Weights of a small GPT-style language model, trained from scratch on English Wikipedia.
Architecture: RMSNorm before each block, rotary positions, no biases in attention or MLP.
MLP neurons of a small language model. Each row is named by its layer, matrix (down: output weights) and neuron, and shows model dimensions 32-127. Each number is 128 + 24 x the weight over its row's rms, rounded and kept within 0 to 255. Numbers have three digits each. A neuron's up and down rows have the sign that makes its largest values positive.
A block is one neuron, or neurons of one layer that tend to fire together. After each block is what it responds to, as a language model described it from the Wikipedia text at the highest values.

L6.down222:087137129120124076130107159115162103149133085118133143147149133182172124103136126121125096136174162108139132134137144146135151130108127119073131146167142168145118100115085132167115101137150072096110133186110133120140100076136168131104101165145133112103127129156083141140156113106115084145
L6.down271:127137115147120126124096133111123136130164120134093169161168128145040127136105110127135125128144105105129110123076093152147110123104128144115085119086106151122103115130088106163091140145107134077110140076112104165132105169143082160084144111142127116137143144152108107144121106116122143158
Word-initial "en" prefix. The first piece of a word split into several tokens, mostly the prefix "en" as in enforcement, enemy, enlisted, plus und(isclosed) and ass(embled).

L4.down137:120143145114097149078119120091156164107072098121103122146095114121090124150118127118125140174155105142127147139171115096149075107135173156090082111108161129127126116109092115107138138137119084089095116149107196164134127150097152111097090122122136146102154133134130139137100123116094180127
L4.down146:152123137137122135158160141141121174163130171138129093118122133136123180156148124123128136134119160144133125201091159124136119124132141114077153135180130112131126112118145133175120151111103106107141112152112127135152107143112082107120128139081137108154097132151119100165154136109173135111
L4.down179:105126129137082158137170133122090102111112140128094130153159131152095110142105137115137124133149143078106149103109118116113150108144063129132120140090159099086076129141132106102174142134103129130085104117152062123124147077141097149165155133124122126107127121148110133135127105104093173142
L4.down215:111082111144099106131125081137140092135142085141140113133115114122130118136165135125113136142130124107113159131137109109116082162198107103148143115125107116118176140106122101115122148115110118122138156123140093128160152119156143106132175139141072112089173126100129132129089136141119126168
L4.down229:116119140122124103170182121156149089120133116156141141149116145132111117153107082087144107173136146119124192135103125114201130086145132132145094158100123160139148149198119133127139099128091128123095146132152106116092165103148148102099123128122225107105095122140144135162131131139161125138
L4.down231:161156112111128145136117102101171139114079143135155139090140106087115160181116124160110069177088172116147147135125129095101114153102118141101189133126096110125146143135132136128114140142114111126114132110115126187124134119124130138110151121066149077120098150119162112119130105152124126136
L4.down237:121110113089144151117129136091122161103062125133139123164113089143152136094066108191166116154146127119111138098139137083150176125107153106188130069159143129105123114105149160128128128160100148100134123099175102121113095125144103119145138121105114147115145126153155151145121112108159095132
L4.down239:150117142150129108137110131143083115110119094144133143144164131097093141097134163140134118123135146128099159179110147110142152140108146091130167093131171119094136142164105148099149123144124086107122138108159137114153140127129151092122100168123123143129123149091138161137135102130141129130
Biography lead parentheses. Opening parenthesis right after a name or short descriptor at an article's start, introducing dates, pronunciation, or native script (American historian (1924–2001)); weaker on scattered mid-word pieces like z, ist, son.

L6.down30:119111117133136081074122100112143165098097116113165130119133138155109095114152122145088132196141092132095116122112091163143139137167125103143131105133067109073119136107130159149139116132068134108150139119163091104092144100158160131124101122122134104142138113121142147137128164119112110113
L6.down249:145155135140087120103121159189116162092113142123097112142095097117121131148153128129121109146159130129134118173132175110122125131129102104116153108165148143135157132149166053085086149132109089138137191087128106105101153089134149135154141131062161131100120132146151156130146133112138134100
Word-final name pieces. Final pieces of multi-token words, mainly species epithets before an author citation (erosum, multisiliqua, moluccanus), plus surnames and place names (Oradea, Morita).

L6.down293:126130085128088107123144117120109121116130127128153172136113144071106155120139091125086117154121118154127153113129113129138093150106100133114116116115082098147148137154114142105104103097108166108154141154121146136106143099112101144176096129153130155150084108135147147123173106102136110122
L6.down331:131090128125110108157125150106136123156138140107142144125119149100115176122077181130077138136153148139144141152138138122121167082123147114103100141136121119097144125142108101138137202108134110172146150139151155115142079172113126108123124121155131157127101144105121090113167158099105114136
Middle-initial periods in names. The period after a middle or first initial in personal names (Richard S. Friedman, David G. Heckel, V. Shevtsov), plus weaker fires on word pieces mid-name (McDaniel, Jaime).

L4.down7:108106158123134133069127117151147114134124099114148142158073134124096145156127109144114132083124102131136113059146134120155104133089112136130151113153150130142123158079097088130143138083088146145108142129093120152091160131135157084109126150176176111169154092123152142126137151099135117148
L4.down95:114114129138141115125116135168121093123165123142121118113122100127133139128099088131140090134171149156108133122137147102118087124131184123153161101131104153087149138068097114135141129129102071111089107107101158122135080126178140114132135106148055104166153155178112123128146148091147117151
L4.down174:119155091117167112178128162178139109079153099114133131133135090095128156182156153115150175112091113137114120166160138137138105090133142157108193142097132142101155143147146089157145146111121094100128164114116145128125146143114162137110113155144140092163156139111127151121104126117127128132
L4.down198:172130129149129095129152134108105162142121122119129115112165098152117107088101156137114117102110156107103090153135126073155110118161163108165125131144099165088155148143157143134134153150116099139100122118117152094130133162146112112123076143152119079086121132145103101134159085140100149102
L4.down323:129125112131107147156124132121160126181132097101105091127143163137129122133106139117182151079116110122118168082115188102111124130117164149156134125116136147098101110112135087178159119114148121125129099141141071129095073124147165130109080109138153093103102082148124113120156116097140118164
L4.down384:129122115083105157121160162105140102118123153140105128089114134139148127167131120164155119140120124122103164156124133134125127149113093217071159091171098179123105164133151123156141139128148126125155125127138073100109136129166126111153130154117160181110132126119114128123097129134135088110
L4.down476:166145134161129156118152053090147161130124156161145116124101141102151110139088098145145157116141070149141169069111135099134120154120139146149114141152124139122145071140171141104137098113123124137170112163164135152095127147143095128111120136139135145099140131135164117148109109153140091135
L4.down485:171146138115116143160113132134139138134187141103112144124116147126150119075161125130112133121151147172117123160128179170119121132139176177073139150109162116107138124134110112129119133110115128131128157156136182117117133166142113106116077167106106080116128123137147110143130118136165122115
Word-completing final subwords. Final piece of a word split across several tokens, often in names and tables, such as Con-ference, tenn-is, Troubad-our, Comp-any.

L7.down106:133156163109150157157121155126138092149121153134104152152128135092113143057140127141122098125178162174112139127144154101124107116155171149149126142113125150106127132113151161079134144142110132119113108137087132160124128138191090136121134160106137100170121095118084100116143129121139163123
L7.down235:158121145099122162159128125163114158198144130130102147122104106134149121103152150113147105127179118168126132100108125133109136109159144111140112105093134160108145112202096143111155116105158131117080117099129154186128083132123117133121117102135129118142109145113199146115146096123121136146
L7.down283:143144083106150135148108187110099099106120127148130120115108151171136121114115097117134133150168149134131118093152116153096130120175165120129100135098107145145120166144123138133108146126118131139146158089129148137149049125154140106115157123121163144155168123148116144087125133142147075159
L7.down317:116169119116153130083174121131104123125142133136149133165131112134100162107148111147088110082114087120187067150104123151070138098168144158112100134142108065153091151099105145123132109116153083120124172112139121119185140135126152142119111067149136114116151092117120175122138153112146142168
Pre-head modifier endings. Endings of words that modify a following adjective or verb, mostly -ly adverb suffixes (environmentally, relatively, fairly), plus joiners like hyphens, "and", "un".

L7.down333:166068108130098109126125109129153164099156170158131119118138108140141125136092102110126134125152114130110137043132121109179105132121123129094192111150118104153128103129118141110146137093147069153146174082158148121100134114162146132130111135120139106136131116160136126101116125093130094125
L7.down359:119157128144133163148137141105123093149144123165122180127105120111097131152120126124126113125149121148123154068165124102106117143164108149159153121098156111067134123139126168158138138127149132101084120127127100131146119159087135166114149154126080176143148152160113093166137153108152097149
L7.down491:163140111122109097161155128140144124129132122155116137124141091102115091144117149118125154160132095142120165135131109135109157129157141184131125172118143105137126116119123134164099155057186138102149124153128072131109152143166141186119133148095147158113131149134145127115115124138123077139
L7.down494:152093140118124068136162108160095098095139131125122175121105157170121141163128123135086121130125126149121124120141096121133094125145099126132122152090126118129160143138133144119106148093123086111122138126095136117120112133131160124131132167050143149144109127124115128102141132091152146159
First name endings. Final pieces of people's first names right before a surname or middle initial, as in Dw-ight, Jef-f, Bil-ly, Ad-am, often in lists and tables.

L4.down26:117098084119147106107137139098126109142127141120105136152129195180114130162129082112111132137118162118127174147119139123140144179123092101148121137098100149163141098171115069112125101119131128120113173119150124177110092126158154163121111111151113121152136148119089148135145135119148091146
L4.down193:145145162145125158060135109127120134130135075090155061133132128142103127139097094131107141115116140124133178109111129083133138116115115120162083121118097194100152175123085103160109173167119132126150125080158155164135141148111086152126138156121107099096115118126114138121143159131132116123
L4.down249:123136119195112123100101089122125141123136123150100073091095121152130136092129123114064141152167113102116113164114170159067103126125140121151176127128134099123146125130142115109149071129141102123116153139140118099164096150092174149109129110102105116124149133134095092116127121106133120123
L4.down284:077174165147122121124127189141102092161131104159145098104131118132128161110114145121121126107069092079142126171151146118096107111093123146148106095112114104118151131143137110162153121109129143141139147119166172154141140067144120110126154130152114153110083118090117134126124150163132147089
L4.down353:167110094143151103130141133154130107169158085145176099115132131160112106094163152114119096128142137113118128043133131077156113114129133092110058122128140112099143147119139173161145088107088178145099144119118135151098087148166118152092128133112109106121122100136123156128091117149165115116
L4.down387:138110160088114096103116166113137057151116135141136122127147160152124113141143073138133127140129159124162102072154129067131153106088117135084110128113172172127131131142116099133126124154151139114107157102165189151125136156165174120126106134124108126106100138133116113139087116156120103112
L4.down400:096124121111108138151120162117104109104112129122097126176089135133142109109119106174118120077141180104138108194115152148153122113094118054117141135159135105097136098106173135175111142151123163138141104083119129117135119131143106124121127150151156172109149121125124136103127125102151140130
L4.down484:149121069142128119094137128146101101099147107153140123133154107139164123109135119133096138168155145141103163170121137111094128089147114128132166120145102127138143114154149076179110168158183139167140141127110134181091146128128137109066132159109145130152092109114132129159117154140095120144
Word-final name pieces. Last subword piece of a split proper name or Latin taxon, usually followed by a second name or parenthesis, as in Nichol-as, Mansur-ov, lemniscat-us.

L7.down61:085130128105119133141134158144115156122176102171079114110133128132092120114098116161134159148171089171087152057137144148121136093094110120182181161122129151095124121129140105126142081134143102089154163118156130176096118132139105130110088118141172150133098125148121091153125128162146132116
L7.down213:082147133156117119109142146150142115098159092074142155105144116114109107134120066114163116098115162152136142131134163165106141141138110147143110146108098145133140135128104140097116146092171149147109146130158166137105125144093138107117109138163122150090101129071126179115148089171128121084
L7.down215:111124112118140155113118158090122127141134127120133126108153098110101125120145102101151111150127137149130155189130135098137142148134111162126117077134138146112130119100133124104115146137126139129167149122162120148108149166127154120131124108141117099152133110150159127159120169170065095133
L7.down280:120144134132119088080155092087116096127147103128143121130126096083089146121116150131101128134129116121101176145112149105113127121131140149165108159152097160112131152111104110149098173131173108128126151120122131132100125133129111174115089159138137138108103128124090144168112103127109121093
Word-final subword pieces. Final subword piece that completes a word split into several tokens, such as s-and, Wiscons-in, Toron-to, Carol-ina, g-as, mostly inside proper names.

L6.down262:099135092136128123122162147076116115130137102110151116096094151083146109118124156116115132107119174132126087180100147152133135150118127085087116126137145121155149130153171086127133145138173147110125143144114123182130128117110125099142119133128132120120093101126132136134097141132106134134
L6.down446:117111137099120158127129118178087139127175149127161100151153138138134084169154168121082139135144128113089085218098117167156137135123118108124137104104097145104144087095150140154159102143139106116157127137080080123150136149115063114147126134120131121161152149142157139088143125112128156134
Word-completing final pieces. The last sub-word piece that completes a word split across tokens, such as tenn-is, Sunn-is, Filmf-are, glassw-are, Holoca-ust, often one that looks like a common word (is, are, at).

L4.down22:129130159141142174103132094131143173144171118146135143135119160072122126133117085109136102114091137156130099127125132115105093108131160117163173178115114119121136139116133131087139141137132118103143083145087121097140122115183103100182150085138144101120141097076123068142138069164145130103
L4.down130:094151126143146131132118129191118134167141152127130116112125127169187177140103111095095145127121108131155085111098120113084113119132174109146130104092117128137145126090130139158148152155084102111160126108153137110130138088109122102122157117152154169138123084125143138132148088151145151122
L4.down199:067133156089125143129109150140084119139108118127131120094169139126158099190052106112132165137126126168113077101128143142162045139118087118097102066121102103125140173159127127092131141151127113147138144137163138174126136113125123156139076124149144155123119063158137166157147089155156113091
L4.down273:162083166130114129114130104092137110133170131177120113095139107147125119158156115115098105137129116090117142163132176096145135105097131087124118167118132116099111178143117108143139130114092107173163160101122105157139118077122122100109140134106100115167121159131145110100148148098128154138
L4.down306:130118100081106126156110137143152125135096079139134147086128145126128131157154102146123133144128153077147113150127071114146142135117142145145116124109126136161128116172113109119116144150111164143129148159126120127188102199072102135134142119101126100099116125119138134143116129144127105132
L4.down381:139098115104130104071112085118119116153133112130144117107154117106127157133154121091114168136165150110130167117154137132138105140119101114159129122132123124090164195114156152117141142097122101183124111094187130157092119131087139119118084122101078064146113129137076165120117122131141116151
L4.down457:115139146155101120104129143146123133121157133192119103153147110157142123133096094106123130115194101083090111145151146067131155120065127113088103159126152112120122155114098131100145096133130099150133137140142150111135131147110103103146115076107137127199125140113117103140149131123112157143
L4.down492:127140146133145118136121201117138134105138118126091140187135069121126126155084078126125158161139136116126167114095112135103134139141121133161127125169144116168100131126143155115148118122099152117116135131104160152143110110159125130123150132129179145139107098154129129155099174118112133108
Name-internal continuation pieces. Second word-pieces that follow a single capital letter inside proper names, especially the apostrophe in O'Connor/O'Neill and first names like Col-in, Br-ian, Al-an.